config.yaml
hidden_size: 160
num_key_value_heads: 5
intermediate_size: 448
norm: "rmsnorm"
positions: "rope"
rope_theta: 10000.0
qk_norm: false
extras: ["capped logits"]
init: "uniform"
init_std_qkv: 0.0284
beta2: 0.95
schedule: "wsd"
decay_fraction: 0.736
decay_shape: "linear"
max_steps: 4383
MLP neurons of a small language model. Each row is named by its layer, matrix (down: output weights) and neuron, and shows model dimensions 16-143. Each number is 128 + 32 x the weight over its row's rms, rounded and kept within 0 to 255. Numbers have three digits each. A neuron's up and down rows have the sign that makes its largest values positive.
After each neuron's rows, "fires before" lists the tokens most often just after its 100 highest values on Wikipedia text that the model never trained on.

L2.down390:077124100111096167110198152131194147125129133150111114126108140168210118135144202200064108132105141098108117119194067154116134106118129094094117095145190115144128078150126047151094169143115153139101113121103135134101121142141126118125146177122175133084185184144122112118170099160120146146127145122105133101154151067094123144135135170151087191096094122073106129172156113137101128104169
fires before: "0 ", "1 ", "2 ", "14 ", "4 ", "12 "

L3.down7:099084089093107154188118083188107170162137134139101183151156118090169184073137139070161191133170135185116202114060102145087099107108156072154110145131120119148163152143120104096104105082176124139173101097106145121177081128156139114143126094161105106088139172153126103201142161099133167103097107154106153101144147197141132100135175126096151149118163076080142123138096119103129099180083
fires before: "| ", "October ", "jec", "February ", "September ", "o"

L2.down80:135130118133107145047101123116108073119114085121148112155182104107181142078096138100157124095090080149055156129132154093160148076090110069170124102116151105114146147138133121154104200119110114125140085147105066152102160099112110119193122115190164124119056163169127113167143128202043109163129130122119156106152172103068146099110093148137096131145095151146127091113100138152141142130131
fires before: "er", " ", "er ", "am ", "r", "ams "

L2.down136:110110121110109144066170072144129123201125066054064117150183083113125122118089169141079099098093116130098168096120094143147114084121156115177089077131110140130087101151129137155124083156120150131135124095135173140116085146072136082094127167138154129136186155102136165171127173143200130179114127144100170113084164114065074143149175140150150098082096046106066142153076130150160138125123
fires before: "er", "ing ", "er ", "ball ", "ers ", "s "

L3.down12:121095147141162104165132125166173136099096142157176157118154172142095122085122114182116053141133111151167107144143097152115186116139228127070130055121126064188159152133105133116116151138162107137102101123121157132189112155087147145125161104155160199079136134095123096134142113122088133135074155132164197137161097085130164143131187143173183124122111175111125075073113117110154056162086
fires before: ") ", ".", "% ", "tain", "′"

L2.down61:121155088137100130160111122133118157090135135106109162102127115186169152133148115194100112072079117122133164147148117143130158150123133090145086193163123155136131167133114128091113072148158173150131122106106160072149175147105133129065129118085095195108079223083125141189126144087161082104136120168102111161172142115123183141127100109162140164135189110124122127169099179058155074134151
fires before: "er", "al", "t", "th ", "ar", "st "

L2.down39:103194079128161137175136152134147103160087123085086117127143129133124168090136095143093109143148217119140093180145147131068085085148104070144129136125149088146157151110064200140086121116155132110108114115180139133104094109114169097117097137142101121058129159148140173161149149157129126181139216158141065153134133104146140197150174159143066156172115173127168116112128114165177117124140
fires before: "er", "is", "it", "and", "ail", "on "

L2.down216:104127150118133117124113104092143192139097153147151154115183158148120087125142100087153153167146117093110106125123121192131120112182101094161201066142097122154174142113069138124124108119153168159135133185171132083137070183177085057137104140138093101141118111193163189138108165095100126219188151123083142140080085184109092107145140130140103134177148145126116172114054126084132141130105
fires before: "| ", "October ", "September ", "|", "n"

L3.down40:131071127135073072194110139122127091179071113099146116123131129102129126065148096127167137133129194152163039125105160173127115142153146128158136149111106142159105109088163154186116122123155100151122114118135148080113166194091138115095120136117056110154096101128131182098134134140118106119174152073146154144108169172152194117100093125131098160158098074150152187162119108018074170081131
fires before: "| ", "|", "es ", "7", "ed "

L3.down62:149097122124101133148131119153104099146156158169162126127137111114057148178169103140083129107101161135097115143048122177123067145077143105118092096133151193141156086136129197189137093110110153208191123131066131158124176108117143188133124068125101130120192078105107122139145124131105138152158173075147138136138067198168157113104115149119125147185156082201144126139150167117200115136187
fires before: "Yor", "A", "a", "Z", "an", "J"

L3.down303:163144135120151106140135151076098139112171097158091128205136151105072172142141109088134120105095054068141113114096180119090126138122108157189165119141142174107081139152132151152123101094129138091081255167094092131139135119153151108158151186135097148134101147123114125148092134135102134119143093150174050150107102105124170148136143143217107098105090112106117144124141154149134128191139
fires before: "ed ", "es ", "ing ", "er", "e", "e "

L2.down209:117140122187059161133125120096123069153135145083140127218122149097190163161098137095108183160156147132141125153156115150139147170106137218155063099170101114121093196106076102164072132113179168092104162137128090118077106148097076106092163134080154165130156152096114105164109133129193133091135127084133137060122145121138112153166127138098130093116067149117105177149174100077121147152184
fires before: "cri", "ign", "er", "c", "ig", "b"

L2.down135:099123172136141082131145197166126051160205119146160137124134125149147089098137168164120147089147160107164112154096149130148155178065160150128132090162192138127083121124153103145118074116122091114149151070073107115072099177136092093062087126159141135143143109095086140142130132106067135157089129124111116146153164095088087113080117111166151129075101146136188093125121084085111102145132
fires before: "\n", "\n\n"

L3.down343:117116186135156104113124181159095125084117124117137138119085133139092132137122144116104146159125148153104164096053069177127114133098099183137097086129125105161180098107112171033161165131084077134121113079134113145125176118095123104133161154159104115093122089197115155113123092107147125168144119113159161164077129147123146190114085117169127093171067091233112092098066087059101112138132
fires before: "l", "|", "y", "land ", "ed ", "ic"

L3.down207:155093102151150196147154113145124163142124145156133201143125101107092148174114109170123128115076168092097100146137106106141117174136126063123096110166123152149092137146120161165161104119077096165152068197098101115108124163173162096178119108125130085117088165165130144130101138096138115171143167155109129111050111177201129146121129057128094093158124132121059140134170117115128133163043
fires before: "| ", "med", "|", "(", "ever"

L3.down253:088143174169140100169129123099161076144090122119135048134101129126076151135186127174089115180110075130113161074061090141170100112162178118152119072125086071109120143147135120090096095123079117159108137133168114184125087167117144163129151164095180091123160095131136149162138132135077071126086131087153221078144135137163083130152188122118152104184136142114163095157159099126121155186106
fires before: "c", "port ", "pl", "er ", "por", "p"

L2.down213:183084108116116131195171145151108170100185072134126119157121192141119130102101193113154093133051128138209179117165104157145163093127133108097086093110189086134120176133061069142184128153122150138089163129066143133082138081146132116171123086077098114095105141147092167117132128088153135141149114102133105103195071148151102141166118160104159135151161101064107098121155129165130084065088
fires before: "000 ", "m ", "c", "ce ", "e"

L2.down433:080129140164149083130113125138125124150043097124133076083149131138083107147179122069126175122162087127108075105109196221125104163134163091085137113159090121133147119118146157143158152174164171172134136175056100120156123184177165088093160142112154175147107155154140157178154146126129123145208142176105123070146134137172151122179110138182130105157121178132172108091124158144093150136081
fires before: "; ", ", ", ".", "| ", ". "

L3.down177:099085149133119155107138125135095077149112131070150118089062104108171167125118183117106145131144088056126133130202115115132159135105144082086135059114169082131119127123069109127135148090126124115136116121146177167139102118086174100069172176103127177130181081159120123147163145103135111131176136097157134139197079101080192159166174102188064170154052126132115128164157118106118096174086
fires before: " ", "; ", "1", "0", "0 ", "2 "

L2.down141:175122063143143105129104113046141121134119130118143148121116099115138139119131177067106159069093088113119078121153152137178152086148115071166213070128145103086116158152106086183103160125142172105123126105151089135121164125126155154139133107073131090085197082108177118119116103143194141105116116103093157112093117086116104173118094182093120120109122111082125085127134109180105195080112
fires before: ", ", ". ", ".", "\n", "h"

L2.down53:098150170079118137088160155157162116134106121107151168215158221128091116113089092199132167126137139112066153173123080126162148144077133178106120108134088155106124127140198123106157135105078127142078097154178133118104120198128168060143155105106098166130129206145121155107134193147126131200139136104168150123135095090150104102154150065161135097165091072133135141140141149118118165116129
fires before: "qu", "h", "t ", "at ", "e", "at"

L3.down401:107106105142108095128187114128115146140126109108106108119149159143150191130118113173170108136122181153094156141166078135055209117115148060140100152092128130102125094098161155143064095126136090128134090052109160175147166095174151082148101097139075095057196127097152129129160116076139150141170160158171088115101078126071177183095184138140124140133152094073105127161138143146118134137067
fires before: "er", "er ", "ing ", "ers ", "- ", "s "

L2.down41:111105129121098108131072101145118160160142106144077147169067191103149140069096085125133127107180117165123116146122158090123095072107120087135175163148183111110054197142145147111144091187134076118142112151115136141112123162167059105085093101109125088112081119150198131114139106101140112147171146155107146148134074170149143161109096064105165130081132081116194093136106166126141131146181
fires before: "|", ", ", ". ", "\n", ") ", "."

L3.down295:202171131135155107118136117154190186115111063174157089078148154181125109130117161174162143120123093153060132138125125114159089116113153092139112208127130104131149138078142102070043175128204149127100159080122132184179144102146137142125146128101161190133111090148166109091196153138154115113097170104127139143069128146119146127126190104086211094131118181129116092104191136129141097124159
fires before: "of ", "was ", "is "

L2.down20:123150135167123132141136160127123117157117113212110169068090091135137142169102122154109115151111138105146109158087146090149148100141140119123129119108075109127176100094144155192120151127139100150133176146131203101169133179079148083107144141123175093152082108157142139161111150086083159105121124152104067142139136162133157089091166172069049131146169092175099229126107141209147139196136
fires before: "p", "b", "e ", "par", "ing ", "pl"

L3.down184:114127125142126195185123136117154135147061165090096142132126135151172083130179124146145116139142124070127127129111174142060121164150219112059122190136121127103142120161113134145119182147164124150153136136049162156181072137147158076080114152125156153100184120118125145168124105126108154104149101186103090075109139115060118078151088172114018163137152141126129173140156188121095137122113
fires before: "\n", "\n\n", "er"

L3.down294:126115172158100113142122078141121141128149120108118071156099154142125097096133159147131177117099183141116098062143126108204113164119198107092071155183107116116207135135107157146133148092117118135206145177117095114114094127124089072123123101109101083090125124113129152082105183096116136126147139112130121122135172159132091176159183045150170145174183148109155136123106163180189156076136
fires before: "| ", "(", "of ", "C", "1"

L3.down53:120105129137127165116125141164149144089117106174140139146113068093124143136145111106139140171162129165169120146138142100127165070101113181151143101144108173138114159118124100129154145088099168145061177096073101171123061065152092092138115196144100108094147126115095109150114079156102121126102099125079170089174150129120151085110188184144115117121130155100110063166108178127200110143077
fires before: "\"", "\n", "- ", "ar ", "r"

L2.down315:146135203111113133071131112138122118141136139106071154146084107125181122129123045128115135155095085102112206158063153124197102109205126127148134114143071092157149161112118125145116146143153136118104113129135117114183139141068071038041147092099165125146108096081152121117127100134089109147122094158138068125115106101098158178119106080129146150065124200118103078120165114074163126102181
fires before: "p", "in", "v", "ams "

L2.down12:112137113127151117157155160120126095151133149085142170103087121100130156146048129113169164113060115136122095187137138152061130174175185150150116144140089057143136061103137131118097102160117123120062156168103127123135139145138184124103105185134153144141129151129174189124090147089136091105107129178163111120125163148180193113116135214174148114110116126101141124139088111115130137140118
fires before: "l", "l ", "ber", "p", "b", "th"

L2.down30:128214191124134172139166126162105158085087087108183122133128124168110169162069155138121124104145130146119107130194047107139124145108135121171148100109144199124058078171087124151156092111136172138113145098130129097111167121140144162062122168090139098118097121120113138123155143158155127178139126116117179099166126110158157147174106169097123130109131160069178124156147095160199147123143
fires before: "er", "er ", "N ", "W ", "the ", "E "

L2.down227:134073138091115113161114109147079162116113099147125066120121156138131181132103135147110111174123148141156189155103145165105124104147092140115123056117118105167122150165103131133085091126195137212071108205084130141160146091115162187097125121135103108165161150113148171146125172064150125136153101111080132093103114097117178108218212127146132160128061122096098119083118105138112095146127
fires before: "d ", "man", "d", "v", "t ", "c"

L3.down437:097107174172110189067126105165178168127130065097094154139122111124162150136179067082129160141144162119071119122140129134207195138184101087157156089152136097180126124147101138178150099098115121177078113128131109143135075160130143147129152180154088176160094147068118097170097105126107125187113092138176146104088105098160126187152153154176096140146131128159093121156167110145114129107093
fires before: "tion ", "ed ", "ment ", "ing ", "e ", "ted "

L3.down49:183150106089152140171143116170129100072110127124094154143179171103126190097136177225141035103101109117098162152123126189110147147141160134130134150086178109111139159189149109112102160140151092112086180159097154124179168137146100107188107107103206179159081111108078093109157097137141120130129091157187108147135113101128149139091101150101105125122124126124093052131130104103102087110139
fires before: "- ", "t", "\n"

L3.down75:147086158143115137195134082147156105115150132075138113123152141125076125141166108124110124162127104044215093111033116174127121152164120110113169122128122160187099116107181137158174140126118127113087112147117123099139128174146149164061120174152125166159095075084132202120118135156157060116147156162141138113140140108048132120124174141182127109124131126133095088208142113095139111135106
fires before: "\n", "of ", "\n\n"

L3.down332:154108134178161114110173180100121098137173081152121198125161164139122108139077141111115125110117200094125085107154137083120146104179141124120164088173111096096121127134158091172104132128146122049134131140208151148099143140130162087194100151094073125073097177161161096121176143134128206135169098180120066091142128092076149085176055158156125159197137108138161189159104125103156090151158
fires before: "| ", "N ", "W", "E", "tion", "f"

L3.down249:165130143144121172131099122215153103130112169131131149133107137119096180135142118146135155111123105099042189122157099189150142137127162141152088157114105123116148094116117109139167093042109176135148135130148180090125105144136170122123168088084156124149110167159185084090139095165130106101124092063087096135092136105130153150069191160118063086141037144141054138142172109048121076103171
fires before: "cri", "ign", "p", "national ", "n", "med"

L3.down308:133125131077170159156100166147114115127112166143127122143151137071160145046140137083113162150141141144060154174177176157178202075132102107177152131110100128097123114165153091155118128140068137123092141149167152133101118153106156090154149171185143120117212211094137145146134119178118112164128088190077101116095096133131156156132130189136080146150158120208176168100176162135146108092117
fires before: "| ", "\""

L2.down369:125096115108093059124046160047140115116139057143129159088152102136155153148137113095114164154087107128122143199107099155122163150164141096135104081113071182129136136177150186158166121139176138092200147143148132135130096131122156098078170150127076131149090142136111169178151119113112185122122146135091183106093106170150148111097182095189127129132127134127119188140111140139148194095116
fires before: "| ", "d ", "d", "c", "n", "ail"

L2.down326:106101124176103098144060154114141129162108121093139122086134149141072123084182162072168131123126140144089110085060162234124098161196110108100146132124122130158154123134120151149116117095126138164141151123099094106105137200186160093116135128074067112111122089137138169137138163090062082169190174099129150106116128172143074137146135112181178063141128114122145148110121152107174120137075
fires before: "| ", "(", "|", "m"

L3.down43:105113102145167164146091147106122155173052099103091208096094116148132134097134115096067132125130114145139128141148174135128107134147123082187139127072146098137093150107166165098110145156129084131156059150064094157233105136134151170209099104087126114128130157135164093089121167137111056122166105114170107102085139145152050115154171136144088190103143147132109117128134107162136166140115
fires before: "ned ", "id", "ted ", "ni", "n", "ty"

L3.down262:151083133143076172145073151143131147165068138142107134085147150107113112138170124117134104150091115168186140122083069167159133167165109129179110127141100161181042072095180122141134151159143084111136070099139144140133094186113170169120107170197084116188183193093162138170094124088122111140163124093136147172125092139119160082126134123121106104157158068079153101134084091153138143139096
fires before: "| ", "anc", "er", "ing ", "|", "ed "

L2.down109:174177116159182103145113136074118154116082051126076106077105089165167121148122159102099061137158121107074122080126195088094118122127169102094131193121081079133137079122154105129122152124150143133109123128083130054127109089114105137110164179128227112165158129154178139123143126113083080102127148153115147074115156138101101069110106141144140160140139148151135155114172169221182094122137
fires before: "\n\n", "ks ", "l", "\n", "ld "

L3.down288:111120170179136148095139108079109069193144079116105109176122128139105145125106110140098143130144206147059198168151144100096118161133087081175084120123094163113115122161115210149106151089101144118200133125118130100198102139149110141116130112145101116125138135240108106148122118094100150106093135116146070124169068160155149162078116093118145043146116127134199180119146166123142089144105
fires before: "| ", "|", ". ", "im"

L3.down229:099057118161152130102150066094072082079109156159107145150107193104087133161172127158094154110159160109073049064170115145129095175123172127146132081122110107075145125151124122103110167125078145160170151113042080134138089114145128104162105106065210099082172088137150133162160170101109134108131152093150121160102182178122113158114146123154084139155104141099190098111117129107093139144115
fires before: "| ", "|"

L3.down116:123108139120181098143129145109141126166138119103130094158181137194097075161149140167119148149165083106126195098142101115119135160187102147158155102107145063075153150133136016118145136129143092214099112080058111187125078025192152109108114155145124132135174092108089120108151144156111143145152131086123123123143137116156133148121136146169123132148092138140128092102130117196072063122132
fires before: "\n\n", "\n"

L3.down333:067070153166105126156062120126148151155129139114125132129140145123114105097154129084141120143124172166187084082093105166113117137162131102117127109127135134079144117121128152157152133081093129139140086131119086172083165179180166093172096152084041083107136160165165224136122153094052092129180141118119123084098114195118141094174154079124124108132090100109140159111097113105135125146088
fires before: "| ", "|", "("

L2.down226:132117158123168159154106123094195141167191145135164111119117081115046088162100108149086159082111093129154136075140143143167142090122129079100120145139126142104055201162126061114096151144150157107107200088157080176154094100061151114114149113095107088125137128110121154125133174126167079086064156135139166119078148117162162116121107107123095116163097144168126099121125101180135157148133
fires before: ", ", ". ", "s", "h", "u"

L3.down354:119094147081134138104085115122152117151164149088167111112074180098073144141166132113152148091110149119082152126059169193119120153126137114092112141152195191137123146105113156121160162156132123090116066145099117118103099135159080165130146157074119136227172072153073081207087159148150119098150139076083174170161126111131063100087123102142102134091140148141118123158117121152094146148164
fires before: "er ", "er", "ed ", "ing ", "ered ", "=="

L3.down163:080136124162144118129089159109146139130118143114143161074103102156106108072074117133104098194167112122147121146153137163056105161119132021113134096124118141167063165130200130164123137166172099120103077111134177130122176161146154175127103153145150115132173113165126120114140120110087091116134200157091119191136165163128136107194105123123158214162118125129158097123135102138106149170173
fires before: "–", ")", ") ", "; ", ": "

L3.down424:169034159153142165149124125164133094126122103142135151073162059197151163061122138098046152153093144155123137106117077144119105117068154148127120124114124136165143150089165131058091150121162106144176156068101124136151159120122133192063131165143164137118148077140147110066151126083109113153114095103103130109086153104128149090131053165137206111165114125129119138097092101127126154182126
fires before: ", ", ". ", ".", ") ", "\n"

L3.down345:150066159161148146109115136132155153148164135081142123140119103129110154109099101054138129152162105030121116043108148180197155116120100144091128184166078101131151130109119162118171145100101101059055127244150091091072133151130135158133154122147063150131127100158145154127144136154173094098130110092106116171127151150137114109142161109159080110172145075079114119083158120156121136139113
fires before: "| ", "(", "– "

L3.down191:080116165149111186137143171149093164121113135099146150175143150105131129109076116159103131110179139091108095224179114091133156163096117121132129139124129153137116155120165137169101145119166121081133113145212159116150177178127131087133225101047114151117117096072105176088161189103136094176133135176111134111176101160139095081130126135149131150170164157124111110112138173127127133142106
fires before: "t ", "qu", "e", "at", "e ", "en "